python train.py --num_hidden_layers=10 --hidden_size=512 --num_attention_heads=8 --num_key_value_heads=8 --head_dim=64 --intermediate_size=1344 --vocab_size=30679 --hidden_act="geglu" --norm="rmsnorm" --norm_place="peri" --norm_eps=1e-06 --positions="rope" --rope_theta=10000.0 --rope_fraction=1.0 --qk_norm=false --attn_scale=0.125 --bias="qkv" --tie_word_embeddings=true --parallel_block=true --extras=["capped logits"] --init="uniform" --init_std_qkv=0.0405 --init_std_o=0.00907 --init_std_up=0.0405 --init_std_down=0.0056 --init_out_by_depth=true --optimizer="muon_variant" --learning_rate=0.0111 --lr_mult_o=2.0 --lr_mult_down=2.0 --beta1=0.9 --lr_head=0.0203 --max_grad_norm=0.5 --warmup_steps=200 --schedule="wsd" --decay_fraction=0.596 --decay_shape="linear" --final_lr_fraction=0.0 --batch_tokens=65536 --max_seq_len=1024 --doc_mask=true --train_tokens=987700000 --max_steps=15072 --dataset="wikipedia_en"
MLP neurons of a small language model. Each row is named by its layer, matrix (gate and up: input weights) and neuron, and shows model dimensions 112-175. Each number is 200 + 40 x the weight over its row's rms, rounded and kept within 0 to 999. A neuron's up and down rows have the sign that makes its largest values positive.
After each neuron's rows, "fires on" lists the tokens most often at its 100 highest values on Wikipedia text that the model never trained on. A number after a token or word is its count.

L3.gate283,211,210,243,255,187,202,225,166,243,189,236,225,158,148,240,186,188,185,270,150,217,208,129,242,218,179,265,217,194,140,186,201,167,254,187,266,221,221,239,244,230,165,240,223,140,224,201,207,280,240,187,161,227,193,200,150,179,215,170,265,205,182,155,164
L3.up283,178,206,194,200,204,164,175,182,136,152,171,143,186,176,198,216,220,202,155,164,201,178,226,184,248,189,184,204,172,202,235,245,186,261,175,132,199,216,303,253,231,189,265,255,241,183,155,246,215,213,189,230,191,114,168,104,190,178,205,194,196,214,237,263
fires on: " |" 94, ";" 5

L3.gate74,133,253,254,196,147,203,206,175,230,230,251,178,191,210,218,182,178,171,176,143,200,151,190,162,294,162,199,256,169,228,172,209,165,176,194,196,165,260,325,214,243,172,227,239,194,247,234,186,179,171,143,186,219,231,222,178,246,219,179,182,215,165,165,231
L3.up74,211,224,133,192,227,180,155,241,195,293,210,153,171,166,183,177,182,285,181,113,234,229,237,236,250,206,271,264,225,211,144,170,190,254,153,279,187,174,245,214,209,190,189,194,185,169,168,253,184,224,206,209,190,134,168,191,229,223,230,158,273,260,91,195
fires on: "," 49, " and" 39

L2.gate525,176,231,232,258,262,175,192,192,201,127,208,176,216,209,122,241,237,269,259,176,223,205,141,165,252,218,247,235,176,222,192,243,258,98,142,172,192,300,262,175,211,135,239,222,262,265,204,162,227,160,252,213,200,156,206,166,225,177,168,206,147,213,150,272
L2.up525,195,208,273,173,237,224,206,222,216,203,269,191,210,271,90,142,254,184,141,219,138,185,171,206,80,129,214,258,223,251,221,242,283,178,196,226,248,177,193,164,193,188,145,248,281,204,227,162,256,195,134,260,153,222,199,170,89,191,146,304,206,183,153,224
fires on: " |" 99

L5.gate398,288,150,130,190,167,162,222,224,133,120,221,129,147,114,291,248,168,186,181,236,217,183,201,231,212,219,186,173,242,197,198,240,152,272,164,226,182,256,292,157,133,216,181,232,143,264,220,180,152,133,217,205,206,209,178,230,213,145,187,288,200,182,212,176
L5.up398,137,209,207,168,191,175,194,204,230,151,170,223,227,114,125,216,291,178,145,178,147,156,256,109,186,213,237,192,158,293,238,273,206,218,236,231,146,164,226,207,143,146,119,243,128,173,272,247,199,177,174,294,151,250,249,159,243,250,232,191,193,170,120,198
fires on: "'s" 66, " its" 29

L3.gate855,256,262,241,199,162,157,194,243,221,168,199,240,153,197,195,117,226,196,187,169,194,186,231,211,219,116,186,211,266,183,161,114,210,208,221,242,204,155,157,226,231,180,186,210,180,171,227,198,202,192,159,206,180,169,243,123,200,156,255,248,196,239,188,187
L3.up855,193,129,219,233,247,163,181,176,171,214,243,168,207,166,229,209,124,308,212,156,237,214,261,154,215,193,211,200,233,182,165,264,202,216,272,181,176,157,299,315,210,172,237,153,190,155,163,183,133,158,272,185,227,169,238,198,187,158,203,182,257,227,130,238
fires on: " G" 43, "U" 7, " CA" 7, " FRA" 6, " T" 6

L2.gate1171,143,180,225,204,151,209,244,145,245,176,156,233,225,252,87,177,228,168,224,159,121,164,235,231,196,105,223,198,199,229,255,160,203,258,228,266,143,221,174,207,201,150,181,231,196,289,230,166,234,239,236,235,145,233,239,164,236,229,228,188,195,212,221,164
L2.up1171,204,233,216,242,223,204,215,229,281,195,226,223,263,219,172,204,227,209,174,188,136,206,185,206,208,156,253,268,128,191,248,234,281,178,232,222,132,285,156,192,139,150,151,226,238,172,186,280,294,231,165,195,185,224,211,137,298,263,179,196,203,235,253,216
fires on: " called" 25, " named" 15, "Career" 10, " as" 9, " '" 7, " \"" 6

L3.gate498,163,184,216,160,222,209,172,261,205,128,255,154,218,164,289,228,190,157,238,190,197,177,206,181,210,176,184,195,193,231,179,197,165,192,270,158,218,229,250,157,262,160,316,231,179,202,233,187,84,176,170,207,182,224,211,167,127,166,209,215,170,178,141,254
L3.up498,172,212,247,187,178,137,159,154,195,145,208,239,246,148,141,233,217,208,253,175,189,157,158,166,154,214,210,144,216,166,213,216,171,199,163,259,166,231,247,203,196,235,245,201,172,180,169,192,167,204,211,212,155,155,210,217,266,187,213,297,208,164,227,209
fires on: "s" 25, " ft" 10, " later" 8, " in" 6, "'s" 5, "56" 5

L3.gate877,222,185,237,221,257,185,225,210,206,267,182,155,205,174,178,99,183,226,85,257,316,283,228,254,218,188,207,269,167,210,205,199,121,173,201,175,233,190,262,146,152,301,160,240,178,220,189,223,175,221,190,174,209,179,248,237,264,207,241,156,148,180,149,253
L3.up877,265,187,154,196,184,254,159,265,182,200,179,189,168,183,172,226,216,298,195,191,239,184,247,247,209,182,244,231,138,229,212,212,252,188,206,145,223,207,203,202,127,218,212,183,186,123,214,222,238,310,199,141,164,191,214,176,152,214,189,170,213,242,217,251
fires on: " League" 14, " Christ" 12, " Music" 11, " music" 11, " state" 6

L5.gate664,218,209,221,235,171,203,200,219,194,263,188,202,168,202,244,224,263,226,183,257,160,172,212,200,212,228,176,213,196,228,162,191,256,223,259,257,277,234,239,178,245,147,221,245,183,181,273,185,231,218,199,182,237,223,174,229,266,233,177,167,235,183,181,246
L5.up664,147,159,209,153,201,191,209,204,166,280,260,127,180,195,152,171,244,201,241,171,184,194,155,238,165,210,228,165,153,193,117,150,204,194,145,179,248,149,210,239,160,189,234,193,244,212,153,213,125,198,158,188,224,183,186,192,192,149,255,249,213,231,142,160
fires on: "," 80

L5.gate1172,235,298,244,199,264,235,180,160,240,268,248,172,271,172,200,135,142,260,197,136,224,215,122,232,207,245,223,167,222,262,251,221,78,222,176,308,113,249,202,152,240,205,250,199,213,189,274,241,252,204,210,161,141,217,222,150,210,162,244,225,151,198,192,160
L5.up1172,234,182,222,252,265,224,231,168,213,218,198,220,212,167,224,147,228,217,190,203,205,192,167,169,117,170,188,187,213,225,193,211,202,196,142,115,160,182,193,226,227,109,209,235,204,224,182,125,266,190,169,245,165,184,169,137,135,220,210,186,219,168,146,253
fires on: "|" 56, " |" 28, " medal" 4